config.yaml
n_layer: 13
parallel_block: false
init: "uniform"
init_std_qkv: 0.04
optimizer: "adamw"
lr: 0.00235
warmup_steps: 252
decay_shape: "linear"
final_lr_fraction: 0.0
seq_len: 256
doc_mask: false
train_tokens: 762400000
steps: 5817
dataset: "wikipedia_en"
MLP neurons of a small language model. Each row is named by its layer, matrix (gate and up: input weights) and neuron, and shows model dimensions 144-239. Each number is 128 + 32 x the weight over its row's rms, rounded and kept within 0 to 255. A neuron's up and down rows have the sign that makes its largest values positive.
After each neuron's rows, "fires on" lists the tokens most often at its 100 highest values on Wikipedia text that the model never trained on.

L2.gate282 [ 91 145 158 168  87 124 153  99 184 156  86 102 182 126 104 152 165 144  66 106 123 186 157 195  88 128 132 103 108 195 101 119 101 122 181 106 147  52 132 143 103 131 104 141 128 134 132  51 110 119 118 131 172 115 162 140 129 125 111 129 113 127 159 168 142  94 122 194 169 142 122 138 175 180  70 119 116 114 125 177 165  80 134  99 125 136 148 108 176 117 147 177  99 173 139 123]
L2.up282 [ 93 167 171 149 153 106 114 187 175 138 197 106 144 170 119 135 174 100  95 180 105  58 108 108 138 140 154 103  94 136 118 126 127 125 160 129  96 123 117  87  69 160 116 132  98  97 168 122 135 136 159 145 168  73 109 140 147 155 107 158  80  89 158 137 141 103 135 133 124 110  81 191 173 159 147  87 164 105 152 122  62 156 143 150 114  94 141 107 167  78 121 123 144 190 104 160]
fires on: "A ", "another ", "sim", "other ", "An ", "addition "

L4.gate565 [145 171 119 214 167 131 153 134 119 134 129 125 103 175  95 158 140 162 125 131 124 141 187 137 103 178 119 109 132 185 119 121 123 128 125 104  93  90 168 108  97 125 139 146 152 139 104 100 168 132  90 173 111 113 139  91 117 184 155 109 137 202 136 131 102 136 145  99 180  82 153 132 102 159 162 138 120 144 116 144 113 103 119 176  78 156 170 138 121 127 126  95 143 184  78 156]
L4.up565 [141 195  84 161 139  77  62  79  81 185 141 112 141  96  93 117 164 162 104  89 202 176  85  77  77 131 125 169 145 111  76 132  93 126 111  85 135 129 103 191 105 160 116 150 195 123 152 188  90 139 123 128 116  59 130 184 166 194 148 159 151 162 139 108 128 131 141 117 128 176 144 125 113 122 174 144 146  86 132 168  87 139 139 113 123 103 114 119 187  98 117 105  87 143 136 130]
fires on: "Best ", "have ", "ach"

L3.gate696 [115  88 160 221 123  93 130  95 154 107 116 111 105 148 142 156 135 105 127 189  77 147 141  60 132 193  63 109 203 139 194  97 129 143 139 140 103 125 123 147 111 191 160 100 168 119 142 108 178 158 165 122  80  73  62 225 101 103 140 103 125 131 138 120 141 137 125  97 147 103  95 163  71 138 111 174 177 145 140 189 109  92 182 147 122 161 186 110 181 167 136 137  88 103  96  96]
L3.up696 [160 174 139 190  91 128 133  77 104 123 120 135 157 172 156 197 146 126 103  98 118  76 139 119 175 121 128 171 165 112 172 144  84  77 110  80 129 152 134 116 170 122 162 108 151 183  75 190 200 131 144 142 128 105  63 118  99 161 121 113 103  94 157  91 175 174 185 118 131 159 111 117 133 176 108 115 178 183 120 113 109  97 128 134 170 197 139 133  79  97 133 136 159 156 132 139]
fires on: "iv", "tre", "I ", "Se", "released ", "ve"

L4.gate290 [111 150 162 141 148 164 122  91 171 102 129  81 118 157 148 129  89  99 122  93 105 126 151 144 144  93 135 117 151 145 169 123 131 100 137 100 147 191 126 112 179 122  99 143  97 139 126  94 163 163  73 112 142 104 136 125 130  77 153 126 105 131 113  70 176 105 132 156 185 134  94 174 111 134 117 117 143 182 166 118 136  81 171 109 148 182 128  98 127 157 133 165 187 105 117 155]
L4.up290 [101 110 175  94 135 107  72 129 176 119 124  94 125 159 154  83 108 130 114 164 200 131  92 160 151 122 120 183 126 169  94 159 123 144 128  44  87 120 158 158 112 102 103  91 136 208  73  64 110 143  56 103 159 134 148 202 107 128 179 154 164 157 104 124 102 164 107 126 153 143 163 149  54 151 137 172 118 133  99  99 102 141 105  96 111  84 149 122 146 147 123 133 110  93 143 107]
fires on: "iv", "plic", "on ", "/ ", "rom", "osp"

L5.gate541 [115 164  97 165 203 161 145  62 107  69  63  97  93 165 131 153 178 135 117  88 127 121 157 137  86 157 127 144  87 138 169  91 152 166 139 123 115 124 139 106  98 161  86  97 105 145  91 142 121 211  88  92 156 162 109 127 141  98  74 110 102 107 146  75 151 151  94 126 180 125 141 138 128  98 122 115 107  51 156  53 156  87 161 105 137 171 191 102 155 106 105 134 144 150  97  87]
L5.up541 [179 118 122 106 173 103 123 172 150 179 117 107 171  66  90 139  87 146 128 145 193 142 124 131 121  94 118 145  75  95 146 142 104 159 116 145 115 139 151 116 106 189 103 165 179 157 124 166 141 138 118 124 107 137 144 142 166 147 197 142 221 172 121 133 142  99 199 158 191 162  61 145 113  99 128  77 166 139 143 133 112 151 168 135  85 114 146 115 125 152 151 167 117 109 112 100]
fires on: ". ", "ag", "ach", "embl", "ery", "ch"

L10.gate72 [ 94 134 139  82 208 104  93 137  90 173 118 123 138 138 159  94 156 149 158  73  84 165 141 122  94 176 144 114 119 160 125 112 142  90 128  99 119 104  99  44  76 120 163 147 104 104 109  76 112 164 123 125  98 115 155 161  88 137 110 125 171 134 109  71 128 110 140 145 135 120 152 146 115 103 159 148 116  98 162 173  67  48  68  67 142 166 200 161  84 103 153 136  87 186  98 133]
L10.up72 [129 121 142 132 103 108 143 159 166 109 138  81 142 207 134 117 103 113 156 154 104 124  71  97 108 134 131 113 116 202 188 127 109 128 127 121 103 135  95  81  99 120  98 165 107 174  97 132 163 217 124 151 151 117 100 130 134  94  71  90 138 172  92 107 167 138 200 117 205 160 138 131 196 150 134 143 132  94 148 148 111 208 122 127 200  88 131 188 137  55 134 144  79 119 134 105]
fires on: "198", "195", "201", "199", "197", "194"

L2.gate337 [123  92 114 108 125  99 130  85  86 114 115 145 154 157 112 123 163 166 131  59 124  99 170 142 131 117 105  68 190  95 156  86 157 151 159 159 132 123 153 188 140 127 152  97 128 161 128 105  93 156  81 137 120  85 193 202 156 132 124 136 124 150  85 157  86 138  81 205 190  61 124 100 108  83 102 129 108 140 133 127  91 103 129 111 158 170 106 143  84 123 129 110 110 121 115 206]
L2.up337 [108  99  78  77 144 101 179 101  69  83 150 167 174 137  85 146 135 146 154 119 189 109 144  77 150 140 141 128 123 144 175  97 148 100 187 137 145 144 126 129 140 127 177  80  92 138 133  86  99 147  78 207  96 103  95 149 173 157 139 120 107 159  99 122 104 149 125  88 174 120 126  53 121 142 109  78 121 155 184  53  70 144 159 118 175 129 111 136  95  70 105 132 134 132 145 170]
fires on: "ish ", "an ", "African ", "ino ", "ch "

L2.gate648 [ 92 121 129  79 105 163 106 164 179 110  98  79 150 173 145 210 135 126 128  89 140 114 156 203 126 140 125  90 148 117 162 126 181 181 102 120  89  69 185 139  89 113 152 121 120 179 150 132 110 125 158  38  88 121 139 152 127 195 181 171 126  92 136 197 193 128 134 113 163  42 105 157 172 158 186 160 118  59 183 174 159 110 126 216 126 114 124 126  65  79 119 151 166 134 127 155]
L2.up648 [132 150 130 125 124 178 123 101 127 113 148  81 121  99 127 145 104  98 128 216 165 102 114  97 122  85  19  66 155  92 140 128 100 114 146 162  91 114 112 164 117 133 186 101 116 147 149 135  98  99 153 106 155 147 189  86  65 143 159 111 149 110 138 132 162  83  86 168 125 106 137 143 118 114 132 181 116 127 103 138 133 116 141 146  81 181 170  99  95 151 129 120 213 128 137  93]
fires on: "il"

L5.gate392 [111  98 128  98 133 126 117 171 157 110 122 139  69  67  55  85 160  75  91 121 179  99 164 136 123 155 139 159 202 122 138 114 187 136 116 169 100 106 106 141  84  76 118 137  89 143 104 117 119 129 105  79 116 149 144 159 140  81 118 107 136  80 107 131  72 120 115 151 136 131 138 133  88  88 136 109 143 117 117 128 188 118 124 167 144 145  52 159 126 105 153 110 146 129 146 146]
L5.up392 [ 68 149  99  67 135 151  84 146 151 136 103  99 112 136 163 111 154  50  80 146 179  84 171 107 181 111 104 127 150  98  98 110 130 159 128 164 203 146  81 110  89 145 144 137 106 117 186 132  97 120 110 154 103 165  80 126  89 142 144 142 137 163 150 126 127 105 155 116 121 130 152 140 105  63 157 162 204 184 174 157  90 106 127 154  96  86 131 125 105 158 141 128 107 151  93 103]
fires on: "er", "ent", "em", "ab", "pl", "ern"

L2.gate680 [132 125  68 124  77 129 120 109 170 124 165 180  89 152 124 153 146 130  83 140 118  84 106 156  61 129  93 118 116 119  94 123 136 144 137 102 109  96 143 128 116 101 161 123  95 142 124 153 172  96  80 152 120 161 168 181 149 143 142  96  87 127 174  83 113 143 132 112 158  93 147 106  96 115 129 120  59 107  82 150 158  68 113  96 110 145 157 148 141 155 128 120  75 127 108 134]
L2.up680 [111 112 104 153  72 148 181  99 114  98 158 121 107 133 218 125 152 122 110 197 212  97  99 124 155 160 145  88 143 131 164  95 155 127 105 112 127 130 141 192 143 107 161 163  85 116 156 126 122  99 160 123  98 114 127 124 148  73 122  70 107 129 115 147 168 171 108 151 133 213 131 139  80 139 116 144 139 154 134 109 139  66 124  96 128  76 172 134  72 164 162  82 150  78 146 129]
fires on: "tor", "stor", "ted", "unn", "ing"

L3.gate504 [192 100  74 133 142 145 123 120 140 146 122 136 113  60 125 102 201 116 115 120 104 101 127 108 146  35 126 119 178 141 145 102 147 164 123  98 114 115 144  97 126  97 112 131 162 152 161 113 105 123 154 122 131 115 144  94 113 162 132 128 120 119 112 114 171 100  99 111 106 109  81 156 170 140 119 145 117  99 151 123 161 149 171  94  93 133 132 226  53 167 128 166 121  60 138 147]
L3.up504 [131 110 129 150  73 129 120 167 118 116 102 119 126 203 121 138 147 167 144 181 141 218 128 107 188 125 110 111 119 151  81 125  97 181 117 200 141 129 113 139 179 108 127 134 159 107 109 103 159 162  82 155  96  94 130 151 179 123 121 161 131 139 182  94  92  55 118 125 172 122 100 144 121 112 142 154 111 148 137 179  63  69 109 103 119 103  86 115 117  72 171  88  58 117 152 129]
fires on: "==", "per"

L3.gate87 [137 151 160 126  93 103 123 148  92 140  99  56 175 158 187 156 133 146 130 128 129 157 118 168 101  79 155 157 144 103 121 108 173  77  65  97 104 165 156 105 119 143 135 134 139 183 180  88 144 151  73  93  95 142 115 108 134 160 136 166 152 153 126 184  80  96 104 189 143 103 105 138 106 203 151 140 120 138 187 140 129  75 120 141 127 183  80 136 123 125 153 161 205  95 120 128]
L3.up87 [ 81 136 119  83 142  54 155 116 132 129 180  89 144 113 214 109 111 140  96 145 156 226 181 156 153  77 155 130 110 130  92 122 102 183  75 186 150 133 141 138 137 133 159 146 133 108 168  90  74  99 163 125 152 110 156 146 114 181  99  98 192  90 136 123 154 142 109 171 187 115 115 168  82  96 180 166 132 137 107 119 117 130 107 158 152 103 142 130 103 148  87 157 121 157 124  94]
fires on: "il"

L3.gate108 [148 161 173 141  94 175 142 156 168 194  87 131  78  81 144 150 118 140  74 110 105 121 136 119 121  96 189 121 173 182 149 145 115 165  87 134 150  80 123 139 175 155 191  62 110 176 111 129 177 140 139 144 139 164 107 114  81 111 188 129 101 115 141 136 137 106 106  90 138 125 122 180  72 146 120 160 137 116 131 142 100 152 126 164 111 162 140 141 120 163 130 214 149 189  95 116]
L3.up108 [142 128 128 145  74 158 120 144 157 223  83 118 138 171 147 122 118 178 118 170 112 142 142 123 111 170 190 133 192 143 138 146 106 158 117 130 166 157 152 163 161 171 165 111 129 176  93 106 130 110 134 132 114 141 125 139  83 126 150  90 116 154 147 102 134 139  78 120 105  94 160 131 117 139  87 193  95 123 144 158 119 152 108 109 148 144 105 125 143 129 182 162 150 208  92 141]
fires on: ": "

L2.gate317 [111 175 139 125  54 192 118 194 133 198 102  99  89 120 106 143 127  98  82 107 118 128 155 112 178 156 195 137 132 130  76 120 149 165 121 135  55 123 152 145 156 132 119 187  78  73 122 131 184 111 117 154 136 128 159  94 109 152 127 171  78 104  28 116 162 159 116 102 135 155 183 166 122 137  89 136 178 185 167  66 117 149 159 110 113 162 162 108 120 159 147  98 199 123  71 128]
L2.up317 [133 185  83 166  61 124 171 114 144 147 110 123 120  86  61 137 130 173  92 207 150  91 118  98 135 151 138 136 130 127 145  92 115 119 138 151 128  75 121 151  56 149 113 109 137 112 147 137 125 158 145 191 160 117 103 113  87 147  85 120  86 139  62 103  69 108  84 149 122 119 149 134 158  90  79 199 146 150 127 155 127 107 118 128 155 103 159 120 116 123 161 104 172 145 111 118]
fires on: "u", "about ", ": ", "s ", "after ", "e"

L2.gate44 [ 41 175 113 171 129 118 102 133 123 160 130 141 112 116 176 126 130 110 127  66  73 109  95 218 202 146 137 156 166 137 183  93 122  83 151 113  81 128 137 131 144 102 164 131 127 157 212 169 150 138 126  54  85 132 100  88  81 131 127 149 167  98 166 120 125 120 127 140 110  98 116 129 128  70 154 136  95 176 149 116 171 115 121 170  72 151 108 132 128 118 106  87  96 156 111 106]
L2.up44 [130 154  54 124  87  59 165 150 106 156  71 171 133 124  98 156 122 143  79 111 148 146 134 119 153 153 130  76 105 183  95 104  80  89 179 144 112 111 127 124 129 114  99 133 127 109 177 164 175  87 136  76 126 186 105 104  87  88  99 130 125 128 152  69 149 115 122  96 171 129 128 121 132 139 172 103 162 125 137 135 152 133 195 112 155 140 165 186 155 146 161 214 126  63 135 131]
fires on: "ts", "ers", "tion", "tion ", "ard ", "Award "